config = dict(
    num_attention_heads=4,
    qk_norm=True,
    attn_scale=0.125,
    tie_word_embeddings=True,
    parallel_block=False,
    learning_rate=0.0159,
    warmup_steps=75,
    decay_fraction=0.595,
    batch_tokens=[32768, 65536, 98304],
    train_tokens=430300000,
)
MLP neurons of a small language model. Each row is named by its layer, matrix (down: output weights) and neuron, and shows model dimensions 0-255. Each number is 128 + 32 x the weight over its row's rms, rounded and kept within 0 to 255. Numbers have three digits each.
After each neuron's rows, "fires before" lists the tokens most often just after its 100 highest values on Wikipedia text that the model never trained on.

L6.down982:119110133072158127093116102189180132094138092178128122161122119087101145185083136127104189117114108092097147134147118116133129142146102101103154104115162154133122166135124122120183046088149079122130177178144089163127129162135136151192102157103143140165157182146099159164082156120119139139124140096148198186127082121194115112112055073149141165066132091125115118142049079054101125127131113130094184083168138144137158050131219159148134146066144137146139148118098097098107100062157138093207122094093125158139105165122150159192103097137116125131075099109148130134127133159136126133141141168110114109124166074144122093113107134084109112133064167099061155112097159150156117132125121101175154100106174098076129138110183124132143122093140100137181153159212109201165130108131111
fires before: "h", "he", "e", "t", "if"

L4.down530:160125170119129127150180092117141124087181112153128110173139159073121112146134051168060112118151136119218197156156110130113102085181138080163071110100116165114105110095135072215165163102152082127163111119151133143087109128076129033085079128099109107088108122133162131186127112136129113117110119092159199146106105137080125136137170089131102115161112120141193197099080122092121185098140113087135137171171105142145163120113121134096135125100144111163191124128128153055066106150132101143198100125191140091154115131127152152112147121088130128098113160156109187143143109123144117106172152169186176122139096127148138137110166118095093179138123139133118051121117116102092174127109181122104081127118102149191172114111118171132089209107137115119128122131109135128141175083053138
fires before: "\n\n", " a", " S", " v", " \""

L2.down303:141111146192115090148116112155094105118084161104143156147146086154167168143068137171094106196141118188149097123177083104160152130113158152112169139153113162102158139100193160151117112137167129073093096118138114157098204147117144167197099106129103161126113083140109114115094116064125122117130158205108093127112227101144132103147085080176114123136160142123141163121141090099058125120119139110062132124121145096189112111082128144123152137125087103069101130116135162170135146148173093143129131149126117070122099209132107067142157184149090133103101142111102100177145115126135134118143189123081142101130140065165093133093180142058130101170133199135128114125065118117145140114139159116170061100160080149149099143133122081132123165117130213219168122117100109145108136149118063
fires before: "ge", "u", "ct", "or", "ry", "and"

L6.down457:152162145120076071157094076084131150128089165045122179145136115185148109106169122141169179101149105173178159111134139128135115150119128092097092143114140131108124141114161138169096075132177091174182149082074133122071171060102134092167169147130158098096100134135156132085125145041069084178134202058124132139105162148102152088155099155156129175046138100100149111115150171148136120159094178120105187140140111132077098119083100142125144153139124139142165102078106121159169146164171164106157136075136091119151139193138180089182143127140174088122156139170118085134130099091151140074148125133106139125160107098097102131160081121075107171082044151123183100139141118126138123194099156075152112126086115197144084147118140145083113135118130129132113075151140107142152158129112168
fires before: "al", "s", " was", " is", " h", "b"

L2.down679:120159079086113173114151080100083107143105126085125135188104113125084138137080100125146081080094118090190140115165154076118118118143160102087137126154118164128125102126140150133116072151206104162134094114113154124140105110188098148165150125146101122170140084097146137204121075143116043172116099087135091098112118192095151123123196136126128147171143103068145182069109116102178122094180105129159154120160118138077140105143203186109170165104101138178130139168159169108104191145117127154136196158149164085115174138138182145124117053125079155143131141149119151103095201179152146143133130169121086147089123116148101092132179129088155138143152105105091126121165131096174068108105143146100154132094149161089104145147146164111104041147130116162167168140151150133183065090081138
fires before: "l", "p", "ear", "st", "nd", "it"

L6.down1010:150108128139062129127129073113165158132098080159115109179080144156169117176115073122052134108159172126134149096087099107146121125104162088086131080143067108172143190112148154104092100109175047139138128179140108117134086103192152131127107152151180132132087109148111124121109158127100094143122108096101137097131122122107101153118111143094127193173170089144164068150120092202145087123040121116097094140108059114192102178126152221136186154151147091111145163178113067135132081197118158135152132111164140114120137176160126096170162146148127131139093162155094136117151114173087102095175153068144156136143172087101169104187117069117148092160134170096122123099084110136150130163137089143112139129106145114160159109163138160113113141145128182049167093134171137092119086150100159
fires before: "ly", "if", "i", " B", " C"

L4.down542:108094158121155149091149094137138118097090185126184168115154137126125149129139127098131151152076127152117175111177100142089152139164125115154149159166054107151142188157102099128092121085149169117126143159115121190116127136162094110154138125144160192147125059099126112114094112133097133121121136152082095132128205086057130189102159050194140178086126123092079102128080110108098102191143105155188146120174126141096107132135152184144128172071105097110118169177108094164118144160150079088160131171164170110116179089129185127104142080082098162173081088084113119095123175103126098115124123156087121141111142140138103179118143125154108134093048115076100141106141135150159078108073083169179186100176106138144116119107096189119105099199175088116147104174189113139143090122113106
fires before: " the", "ul", "t", "ot", " th", " "

L11.down445:137122117134187165117119145160120142072111094094096171144129129084081070070152139185141102121144048138149156151122056116168142142149091131168147143072057145108108094085091154129121151135165136104135190068161190084098171167137114076119111112160042070114100141147118098176124153091142158134112124131106132129160122145139101147159175106140109165124157154146149185162054155115148133101110127118135111171205076155155142143078112088117101170138105112097165095104144167106156116144135141094154125155128166217163144166136100109122120158107088147096144106173156124109092153147107097119148166124141126140075116153105103137149129193181039126137113125152096131145125130121135100159094185160099076126208101157115108160097160141143078086069181107144133151157132121114086185048112130
fires before: "u", "ct", "an", "uc", "e", " "

L8.down407:131131159160211145120114100054124100155142195115143199095105094141067127102120112108089139170141163128181117115115171141051117184093132063142162129099129151115126166116165131153130072134162115072100117184076127105112169203115131077143139131137177144156080107124144121190051159052122146121090138122135212094166137113125149117078107191125169099158143110123122165158142131118105125128163114125084154124148104117164090089162092112132109194123177152122150103068174130139132132159127142086164105124106123149077173168143142098122141150123162129128137103112168154087111130130110082074130154107120155150172101117104074120091105130137195091118122135140147062148083116088147128166130117105107104107078063181112138163155150108049109145089141224137142146166108173128126107149082113
fires before: ",", " and", ".", " S", ")", ".\n\n"

L2.down749:154151155131087098159142122080145144149093134159088182147137151083084136150145062076144143132066102072159114176167113146141162120127133137151096067126140121090112134141129073098054099127096109088069151121123085158119113132128057132087115165136129107128140109097112181109078156045133115119158139074143133106134137117104184135083152147132124163084049177106101120139017157116110102139098145159094146155107154125156163149110168126139129124122134113157098095135075137179075179175122112125134135192127151145120070100145118181153160135199188155170103176114163198162154115128106098145158143187136127138125162076149181140156116149136117169118148082168126146188124085148094185177123126110125076141097161148127082191118095164082063074102099143148135163139148146148123098145121108
fires before: "or", "ed", "ion", "ment", "ing"

L8.down266:160102119106159107084083147138161098170157098129115161168072157105181113163188086077144143155131108098138119131076177165142163163193096182038147104148109012119142149188153104132093137103108104126165167166099142100099146145125114145095165136055094161088139129139083149104152161139133107131080089124121141098143151090119068111141090135151108169183143131125122112083137115146135118127189160159103167107161085124119141163086102121111109162150132132133160150142156123112139073083149156074162149142114074162142132151127151139113118204136130105204089187131132176076156092135120128174147106159068135102085132158159097093128108092131099152096078124098103150143119084134132083185075107156128200168126130115123110105126074169148123149212066107143143108110183085154150119129087111
fires before: "en", "on", "n", "ct", "c", "st"

L6.down293:145136105141114171160107170139181179101180195117152154109079103059160067119048133156097061146128125116110090104119156082146145118123130157126170115112179155140202100088111166103154169119069107131136138071097140167130135087085117114172095102109162157151119171160138150139110104174077118104143160117114149172093107133186114190138159121142187146122145143140154167113133105150190121108180078210167182091122190089090115120149130128107134108147108095147158121106094134089110085076107078110099140123099117147189083143107130065193161093136120069154071114126106110157155097143141152130143145089163170155132127117109153145137059140106131080174102088163094128097152131088118163118129158120039148130109092135166073214125161100149124101136115135088086108153094175132136129119124110
fires before: " ", "201", " the", "199", "19", "202"

L10.down125:186080124109172148117125215118143073190151085122145142106096081096130094142170157128115125142106146130104099191084126104092146200103085114175122125102132131161072124090106121164105098107097179127112142106157152122162138078140188130154143104107096110137134090103126082086099093184080112135128116057125080101138124092141139108208094149156123145138136101115172156109116155145081122174164158132089151150093157139147119140175172125165120135131105192136107167103161124157106120134076123176117085122159132198178114124210131114145121120134130104117089085120123083097118112108153160173053132122182142099092094083141107045070121179068166152181085090073119146169145146098159138109138133144093112159117157206114105168141152161143101099100116116088157141189128160109192145077132117
fires before: "h", "ions", "ue", "as", "om"

L10.down425:115123122066117119153139103140124165106132125087143092183087109131079143123094111115158157145143200074143107099073114113136124162133152178165158122133075114131163099130100094149140072175110158175147120095116129124084156083105186103116104115137195149195087132173106100127161167142131067104114102128082116181146120147077155090148094108165114123114097105142108166197116159105099107178186156115114156150172145154200140111122070127124167110080129117158126121065139111107148113165098173121157094218119112166160079122143110130182156125113111126095141146103058096106128115103140125143063133091122177106093078096152091152114118109101137202152134183100123144161216154230070168153136119127120121152135085098097074166117140175151161093155129100116184151167125099085150111126129094
fires before: "h", "f", "g"

L4.down95:136125185095129154119083151124121119136116120105085170113137087172071176123072110150112128121106159154127107141163149164104140061180138153213152175067124187179094139161133135171058111121092125158106152123134157152116106132093106138065121178130176171061145123152126201140132150093092139129153133132115098115155166127044171132114180170115137102113103123151144085160096169096106109142158106117090113172181108122134101162112111096121108111117104091127134183157092130119067116086112163217157119138112119081096128143080093176181152105142123122143061137085141155126164122143076147092150137157166111172177111143148137097105082145102084205158124111095133105143096123116141119103161083110111185196176140183107128105099171149139099082112135067126102070145193164098124132073124163
fires before: "er", "c", "ers", "ed", "s", "ing"

L4.down85:093107084122138119135133117127127140144085107151152120108103147162158135142142104102127099161130114115141130167100132098112167092179109125140179110139120079183135128079108197161113121125131165129171156205118135118108118084137129071111119145137112090109170086085148113180163121107133113095122131109163189097149161150114139154132196060081130183152128168141126156118129128147138152100137133126124129090181072089125187087116155083121140120152188149096126111077075126112186136176154154156157149092127130149096141127150098175132089129079104132097052140083090077162074131162191141145133151135111042159180121186048091110120127133151134108117098116042151099119153115117163143156073133170146137133140140240126139141141168103050119114224112112128151066117187149089143069106113119
fires before: "0", "5", "2", "1", "7", "4"

L8.down309:097117099159158140123108115093148122124126164124188117098119152126084105104139086122129067106074118058160092186105190157177100071126181033102130181135131169121130091179131111188192101124201139196144151154127197119134100183126144150168120166094112144163074105158098168108113147106093061115130138140090108145113125141144106098139143130135133122201112088114173129085151126164118120101147143117163169164161144127131184075151134128166079126111091081081172132169130145159125146223085101108099042088091120113113113137126112155127132079121088045118128137166110067103146120133140176117197183108162110098168107122159142094081144096097160124158100133133121079077184147131152169106104123106146087122115165165163162140162104138133138131149155112120135134123165121101121080113142168
fires before: " the", "e", " a", " in", "ce", " to"

L8.down987:169165159147104158092089191132137171131151120133078135167104064107094194110151118138192122157132122133104124121123136132090090113160126063103130208133052140114118141114127119123122143134144076101128125124200179161066166102112103163135216060110108139180191136111123102066126148098072152108146145131118155127083116119133135112113109094166172171186082119079092153139100121083093177154085140095144094102152126147126112089081127108129196179186112142175124133116194181112127154139190158122110098138161091112152126185096160130116073092136126119210094133104106159102142118133129132179158126120162085128139155107092160108096138167121101139128137104072100134125189130154097156120075174180137159115111151102064162144165128122139131093164112063166108085148071112086141138117156088
fires before: "ct", "n", "e", "g", "ing", "t"

L4.down1010:130079123172126125139189102071195109084099151118100187112041082143091120081115154122195131140171147115126185167131089082085123161105112096157118133191149113118114116154166140102137100157137082124137140115117183135121174171124096071080118169114165166154080148141086122130103137057123079121119144096096075134094108080132161109088095186146148157098153133148186100104079144139105087156114139155091144118137136115094143131116087140136173096091121142154123113120117060128156114108122156112095114158089102147151145178170182119126068115128151135064133179115108145137179077145127178206091162107160170074164112095157116148169151097199098126195123178130065111106127149092116155111106135135143154139082118060107157143139153138110120154110114092127110129125086171108170233107150127
fires before: "ar", "g", "s", "her", "i"

L3.down606:143142101100112161107099142096129164087072224195153132116142131172077158151082103090221115128103140143124153085163115133112159103096144116134146143173125168159194165140148115096149148161099147157177090104109086162077155129151142117139137114089104138200096160131112104140092153166162095078162132113092142069159127138133072108124136151159121088077123116095111094127116103155094151059072097122115122181123144122139175108105144132111131101108107106111138153163100150122177168144123158088082154144103150154111103128111034113148135069075079126109177111141094187157128137137135088181189174109113157176099132146126078111059118110109122100132147152131065094185137134112105159129145112226118101161139175168117132153141170080128152095137155108102130097156183149133083153171185066
fires before: "p", "c", "ch", "ig", "t"

L6.down980:117124153098115109147136139136159133084077157100100162104168136158182147125140158124093120123120124107213095114076123120150151113135151158144092164143149125170156144153160133060110173192124120123106123196160106064109166137127178130120115141116144107153150109122111105153087106073100116105154104078163075137126083117112166103151067169178122096104089162148169110122063182126130080161127135028128123102148145170094106113166148115153118130137109157141103152176125158059116146110141180214116061076148079137151137135140127123151181109133094161033063135089131133112124092126129092114129141115128103127159122152132158142163087171085135106141191170131182140172125098138100155113133084128211153170085068141179102138111113103110143070133116056123122135172141177055137178128129176
fires before: "an", "ion", "ive", "ing", "s"

L2.down469:114176134161112099090083075091070118171106134144109133140102149124083155112075173125129116154100137119132141159110141135110096129116151116151123170122113118112066079139128138120150152169098164134080110159111133096070157116176128137104182080178096112092100155123163115109097098163039154147144090135109134160124125175115070136146195100125106127119136180120129143130171157098121135130128143115107153133128106110090139050116172176159166114128129141112154161149148133078128182106116139160130084110040114096066089116148061118078170130121085163106118118104168093144138120148144165139127183088140103134149097111132111170127134058047160099189099173110134126102161134175173191107104049118093107150110107204117131157146160121124115153166094117220121115187186098127168142121237131
fires before: "ov", "at", "av", "u", "o", "ag"

L4.down221:133136161156087066176164096175118081071155116132131129155083183123148199104157075157119103105123101142177120146116152090158144073131137109180099191061124072117129109119131135075109123126115142184150108100074117106097140101136114140124220104164160150180139155121140136175130139088115163106122211146180122138140139123095156122106100085114185084129105060125061067208101127101101111125140116110156130169116131146131163177081076130134103149091130157152115151173190119115179204119116115138152113149132129126159143126128143155058114121176131110176100091142146123114123062111066080171136102101176103090168145114133163071109123090130150142109132095086091138140115102124165135075156112122128131140154061186109107135109179165126095109128165159096168043178110115121119161147125118
fires before: "ed", "ct", "u", "e", "ing", "s"

L6.down408:115132113056131090133139102076130150094146122108109136075159119104155174157134039111102082129201075109103129200151085113105112151152178133151148130073120141140150162129125185119107113149158125179121098075095144152125141136109162162142106159110091139082134138140143180113130124117056158056099125148135147165086180113150084114071160134135137206172175124119083131152084088172124075076125084120145183136083100143112172102122217090144137132111136162112106058139087116099122104157153128162156120145118110072184153077156168158175119114145131147075151103167176150097156132094155156113091172111091139101129112173136110136177133103100089134183150090055097085121119100128129095150136165171142093179131123152176106129086183165101163106122172137157085083123126195104144129118143152
fires before: "al", "ation", "ated", "at"

L10.down882:127118102158136063125110131152115083164121193160160160164142164140135149106087180096158101124127121115145112143118162118135142140120145076090127144110138083131216118193183171129100154099175124148113095118094134108137140117132084108176140090158182191120101055144129171153118165091112194171081119096085135091119136149164122140165128131107196130110126165125126131126111165133124174115148091105120167204141140121178079100179088154038100100122159063087087081079164117114124059194158058160160142115109145133106122156188101159114118168140124138120135123140152111134186130103062109110074142141144184127079108095082103083099134095143126202145068116063103104125148142137172122095134099100111160155111142068155117153076116198108129128086086125142136128109078137124151149165146148
fires before: "\n\n", ",", "ard"

L4.down437:086122119159139153121135069072145156155100157171140139144140131130091175067086155072094162153100065122145078139072088152114115107162111130132152150151175090099115086161161139123159101097138127157080148152087092183090139171100150082180131159106128082088116136126114128159141123097096120128168140113152205122155125163127148109091167114087111119149185142174102184081095127165137129129093082104112131128146097139132151171124189136154130108085172145175107125089186114165137102161118166130138147127186104147123111121157133123146094149081112165113039141143107136164160143146146114105158176079098131126123109150145129080159122164138098088127144055143152122124064137093154097131109155183159066101107119122097110077064180144178191119159121083123151155121210159029143056101095178
fires before: " |", "–", ".", "\n", "2", "0"

L2.down612:130156150093159107106123121096127121087090143086092146103116129148087126129142097149148185135174114101142132078169146105128098187158173137149149156134156151204132162127139139169122133099117134141163139122054132157107112050147115131117121141080157104167103163154161119095074169116131122125093203065121128165116060110064140118132167149177088112108135137170123076085110163115186110119092095138156096135156102110057113132107110107161169110107132146125115146160096078097189155124105126115102088183095076076148186173166123117117115145082167138112085135192124089146130124142117153084167128116094120129197137141104148177159133181050145147159127142133188082096086132178172118100172154158187194155117144089082098044105132074116125104143125102084169083169125149083139139176127079
fires before: "al", "s", " of", ","

L3.down342:115175123099069108156136124126114154170148122182178112119158147201150135156189147128114113110122117145104121122099133109066120146135100113146108207117151142070108192126081111176152102110156124096123142101156112082103156120106124144116157124118096112073105116087150124130123146105093075163173126078125178108079163111144172131104187139074158148060108122141120156203136128130122209147145113122126135112136122083143149144157157069185107137191171110152144141111115161138107117153133131091171155164146161104148091117135086193137149147080136055133109080129049144132141139164174144152116069136113164142138139147132114124130099149100123118086083144148127128138067089109106153137108115165162158167130068147083161111137088108057154074194105101078100000186154172132141104165083111
fires before: "0", "1", "4", "6", "3", "7"

L11.down788:091141109076088112201143179175103102176144113178095076141111132126086119080111173109150146125121120120111151097064130140123129165138081136055151154167148184129168203159108141115120131087141160111113138153132084142125074116139146088115123172185220131141111107080111158038102095149144159162124136176113076159124116150137148159131106119082165090113153150118122063123163105128150134122086178093164149151138124114144087125108186121133118174121155115105151108139136149151121124167189098126079074113075107114135128119109109173129108143140051151084159160134129147127123121133157175096173082137138225105114123164148074146120127139148161143186125118087134136151087156127123112099095119135192131122194087143137157067118118186117147064110078053081170101113108094084126100178082170
fires before: ",", "e", ".", " and", " of", "2"

L4.down633:162136135186108071084085175099130141093168094123123140103068105135130153194116207124167214128126146131092093113099068166121147211172131138104151129139142109079068079123123147107134167090136128128113116103135133146142150102107147140127072117111121152127124071164051186091160119126122139135146152130135163127113114178160097101140160132106132131120136087128115194082050175192136140093083163135117179114086117157147133143151080074078131141074132154132083122150186128175134128133077139103099171168088154105111099094132120116147072118158086146082154164124121150141158112117166135130086165136088173138162132114156096085212156165128089110128137151158077176120118101171170111149119102176092127120125149140136143143163160121155146108064058131177093092079202094134125078140105082
fires before: "s", "t", "th", "l", "c", "v"

L11.down607:151160132070175120130154146153147091149211095124089118132098176126155069184134139154167101134136131102137102139120129085095231154202143208123150090086089114130066156195104163141065093146145130151175128074085168153086140112174105113160092126127142121134146142137128068100093138159138174151112109150123136105095126180154053149131117181160128112093177108126113134159114085096135110116136138133082145117152129118201202061131116103120143142093138101087143130150124127145115128127143089134137168065098076130161127101168155182090113164132116135139102143161066126075151120162129089094033075115106113110127139165112159152159091129124133138168113154116127098202162154151118131135095163129093166099100151132081117131081138135127088080103117126152202128180111163115089071076107153
fires before: "h", "n", "he", "t"

L8.down46:100118108133108111182085084129132123152115124131216156093099104091102154070131141050170098092185114079146152158172164129129148139135130072158123166143165121105134126164184089142153113083134170098104121135136142067142112098167177177176061177170180142098153106076110122178178100086134130104106137102145171147111145094136098161111123124132192144128155101089147120124134135124146155124135165109115116111133142099161132127152109148194129134105056091115081085200101080176203122143112083116150103112192085190109162128069224149078115140128165142126134127165132129135104091165075136128152101084102156111115145100146165136102117043098110109151146118129147101148162142140222133101167128140160106090071157106118144144133109140096091157147136068112143154140127147070111067132135086
fires before: " the", " a", " to", " as", " S", " an"

L11.down410:156126165112111037121070140078121124146141124156159123114166088124129123170138155136166131135086078162122085138148154105104135174134173097144165134163161107108197134082133129152090122130178084140122109142137107125114110128161081125134095095153185100158076143077128052156091142114160103146093120160058148198172188176105177138156116121153122075125171146087193154127094131155156152139176137165117152111156152166113089129055114106097123113123135102064177124076131137148166078076110097115201177094064119114094162163089156130116100197089120131080162178176107181110101134108134124109113093151107134077120175120099064100118093169134153136174085156058119121131072120100132120111074154153132090178176139132161069124124110117125120158148108155135129153138160141162144094163109192
fires before: ",", " the", " that", " ", "s", " it"

L8.down566:147145133172158167150107148096125211115142136188143113151132145177131139147173155102130148128128132132146138092106124101043129088110117085110143123144127120058187107126139131109153090154158156140091179121179152145140099163131136130113110106104125070113089122101117069133096183082165152134122078096103177115077128142134168142120160153157109178108131151120155159180086131154120147156157111084182104141159083154159136172110178111150130146121117149162123101108181147161127141173131152092105144130126137117163070107143108108153114131086083147090078140119128157147131170106196167145111069082128092237142056090116139120152062134181128094118082077139080111089093086144089197149142089223113100152150101140107161148119128094026139138130097099086124138146107159108094086148098055
fires before: "0", "3", "1", "2", "4", "9"

L2.down569:093142106111081157136132128093170107137151096112084113159146127091140126197103085097105128139140121101133155131117108170092106106128148209118172089158122170122164161124099128156093083099108139113150085128157142168065142112110125132172151130076125147108149144167176124110122135124143174119119136108120165100114152138145170125096154119120141162098106182154143100109137104139079115095096115138186177149144124167076175143124122120178193050149125139179119120195092133218118087180105131116130137113154116080141202169070162187152119114120135131106170145096134182034078115170154103104102129117119138108170118140050170104247157116107153062098118139143094119089103134124127146128124122141137160146123145158138079126090135073075103091152181052088079161079099139092135080156159148
fires before: "al", "i", "ated", "ial", "es", "um"

L8.down332:091153147066144125088132116086188122130098138149058082077102137145123123143111086150132117144166136097140072181169115126148111105042143151159108163092086134110159099156149140156119118171135115151166089075118077155126194149098110173118123187159124122115120118132140154099104116207151164111101150091152100079141085139141152156113132138196070146128111124122084147157116148158106149152109148137120102113098216154145120132116110138086114167133122130134082100126125127094121124154133108130138113151099151127121129140147115098166146111112123168113231167150067087117081129130121098057120128093149133064080153113121190055138182102145126116155110121134119134050192129160103153196211189179145138097116111112097102152085166126187121046154111184098168198113151137135123106159145163
fires before: "s", "le", "t", "p", "f", "ce"

L2.down949:148103105058115107174114099152118144106204104161153087156125029170113135151130077086175156142101166139156151110140167179071141080146110122099106166097108131149103093092134182143136053119177141182157122143114144147114161088096103171129149119195139115105150130126144140179099146154089132121122150098118128160130077127118140082159169119107170174115174072140147100153089040149166119111157080159031051108118119178096130090120138144127111110130118138159155136123141135115078144094090163156109192110107161156089162067122083166115108140162137101164121173137108122152099118149089167100164117124137139137107147120199146075109122104173085077134123156129088195128130105117123160082128110140122154087168189144162131132076101177130119115140148146188214120131114067136133123096088138
fires before: "st", "al", "d", "an", "l"

L3.down104:123144147124168125105151097191162126118114120154148209140178111081156068151146073104110150137138147107098141112099124146087182163152119145116082161101130164068098127077133138175125096134165123165126111157177148154171143114171092082103095189095111072106146051191113157128088183143122144108108093154098181170089117186044108100151127098082096114153168145045107206150093135112141171156156089155113155098148126156109115139106159161123108099085122105142095138141133102112069130137048177138128117105076121136126127090114165120093098099144125144150142118113121127145088132093169021191133119172123135135101144127145100113122167093108068145081120100143113192132182072164146118163128141148189159074166170124157122101155147142111080148110115130176137095148105128188090104133128151
fires before: "n", "v", "t", " ", "p", "h"

L8.down885:112119131124143108157079111162119171111164133119081093154154144089101089109161117126092176122137170109154146127151129196132152140162145141153120068133140115080084090187102116101167111156066161130124141149201138138071099151089149114104094077079147112172130135123153179118123130147071182102128142108129084120091166141076173129087150083116145099096154102157126147154123124144091132094118114131107149145147116094120136092177091086128173112136105116101130168068128089186110164140133166182154122101128149138160157098173089136123112077106132170164165100141129087125066170143158223094133190116036170058178055162124163112099112135069189191125156151129147131151139173139201142175132123108079146158101146120102086122157127191127091161123135072065103156120145070117134106164126106
fires before: "gh", "t", "se", "f", "a", "h"

L11.down534:117098142101082118145117075067105089106136206136170142068141108097137085181105093089100116171090124059146094107120151103139177093126145065150133169114172151108115153170106128164118147134169091110107071174108152161106167107126114148204137167138179146094063100185113188137117166118086083099176202147114117129147120128113192164142123154126146107118126129141138126150102178172118139070154163127128151105105101126168102124156192124116157122053135131079139082187106153168166175203086099143138112078091080184104097159113132136135133132111152122143094102123149070066176097179127127119095110101137123117090059139149137137164132094046145142192115094135124180156127121137135158108117101131130121071113180141168127152109114162158161091147136138141131109174191134094082103107149162
fires before: "e", "ed", "ing", "es", " to", "s"

L11.down987:152087161129095150156134110150171112151105117135133096169086136162038130142097067144123149128179151150106112085141121172133128146111167074127137129134112151065109136163150126131180093136094157131112164104101118204253112102113147109125126120083192119148092124110150173148117104113145119176160156174122120134148112113090188123105152136174155106128107128124141170061113169129096101155124081139171094096153103094151137091107158165110145128123197192105093091124160134150125144120106140125135117101143101134116147154153161079134124171120148099127049154147137091180144103119255064135090096192133062138080123091105197114124094121120116119132093129135098134109106118126123123073037139149076134167126107137141135136104127132088174123065107137121120108117164163155096136131171120
fires before: ".", "8", "7", "5", "0", "3"

L8.down245:157137098141108137103122106147115143178090173078158115152123136134099057118135182153111133145152160140082075075074151112092134132119134147019122177074111098119198104132074139130068178092087173131188145059125169117117102103130083129109140102085117116202098147090141159096143136131199156120126120153151079123144088119079119148132176111128070091130173134181137104161156086088120098083104124113155110154171183148182142130146127103122218155177128178120119106123140092108112070082105169081091133180123099151111146162125101141164133133101130152167135195135110114143146135131145173127128139132108118120142049102125082135120087165119160132142209102158082140179096091128104112160107140147150145135089158133171075126116052156143089111176125124184100155126120207140127127128123135
fires before: "en", "c", "he", "t", "ed", "ch"

L4.down801:130117136182085151183144114129125182129207137157127109141097130166209093164104139158142042104120099146126120126125153114115106080099101121153127148171125130100135185140119136121115106114154122181127176119108116152121184169087151100114170193159166113150105119098103172095094154074158118131131141114082146132077139127121147200122137126140146121110103168164109135085062168105093132127113131127104136122131094066107151111100135117170166191145104063139142188069114173151125126063149123073112133112113086103144130123153046135078105087098139152188106127092163165145132135120091132126131131108155137168106149108115124138106077116097137131101146149129105122198103103124133088096096085203129174193117054163181173066107173114067163152166144129158082098197174048179124119141139097
fires before: "4", "3", "1", "0", "7", "9"

L2.down485:100162134167117150120082131163109115080224082114116120110078141059161164100115114108133058146129096123137141184075096117066109079144155181152155146132132099109107169129159157139099109148173157108131095170116128115077084081199061157148174103104108102112096154082086118152131155125060170122156108162107118184129113115111161086122083162186136112162167150153088105161135124093132128175161164089156139149142131085126131145150138117075180127055152177173149103136143220073125152192081209101121126174128114121107124122071124165108146120124156116130163143138161167115157122097127124147146160095133196133098114121135127086125171142126094049081136105115175129114125151073132116122153144177145085164111111113062098128141152177119075125140091114119124155107153195106141143162102097
fires before: "ct", "e", "t", "et"

L2.down654:098117126152110102141099071129110112147099121128086087139135102116034197053162139128144029136159138145133143130114136128131177095140157079162112101135057180123155153120155123133157150159160112188168093097135181133173136172150110088115125115130061161127093133093176150154152168116103146149111147114089138121114070093094133195062158177121107060121131168160150092148140165139123107114144148110175110132190127114106152142130141139140157165082134044140121201162112135095121127099173117164146155138058112129115152134092131151112172132101154104074151105098181128139146095112142173189155126094139093105152161145132171082075076148139100150121147170076164155168145088120087050109120026105119128191117103140099113140125187110119115132164166123156115121159154134147083159095134111
fires before: "it", "er", "ar", "s"

L10.down272:175043201139120125127163123164135075220125160118166156160133135118172124142140122099142098114086155149160137110099154106133127152088120099092147108141147119164167116121150121178145099122132148162154162164128144111133111142121135136098140112102081135154127107151096154138151096105172164087126099149158195153145152074087104113131115126145136093121096133105154080115116139161122082038100091109124151115152092147115116158170141101028137134141201117048193021178114113175136066176057174085147104078134124102081160121176123116108128210099142080129086093186080118117155130134129099089097122086105148102117136146121165136125112085129178118134125158061120157160106148098126082134141106123138148145171142093148083156096181094131195189138097136155135128160114148115089129176166110
fires before: ",", " ", " of", " the"

L8.down644:163137061149113144101093138105130104176172182106096160132102144092134170122183060042136104140126144154043151092149122111136109139111165173180178146115180143166134142164095139142069127144147120144109099089094142148142149117181117098095127058094099173075066151106172135124090135110160165158103153089126121110159140103116106123133134130161134138139150104093096096118126132190146128145116085155163165137105110133178150162159146124111139168132188161089066142103138113088159092171090235130093063194086167153087135099123063104081162090148109163164125124130085158155114129135167134185160132126151110166132119179115092151055110093096145130162112110099156158119162130176123113132160118148104188130135138129146141133052138073139103070117156108136081176176116113094071126156138088
fires before: "t", "p", "ver", "ut", "w", "en"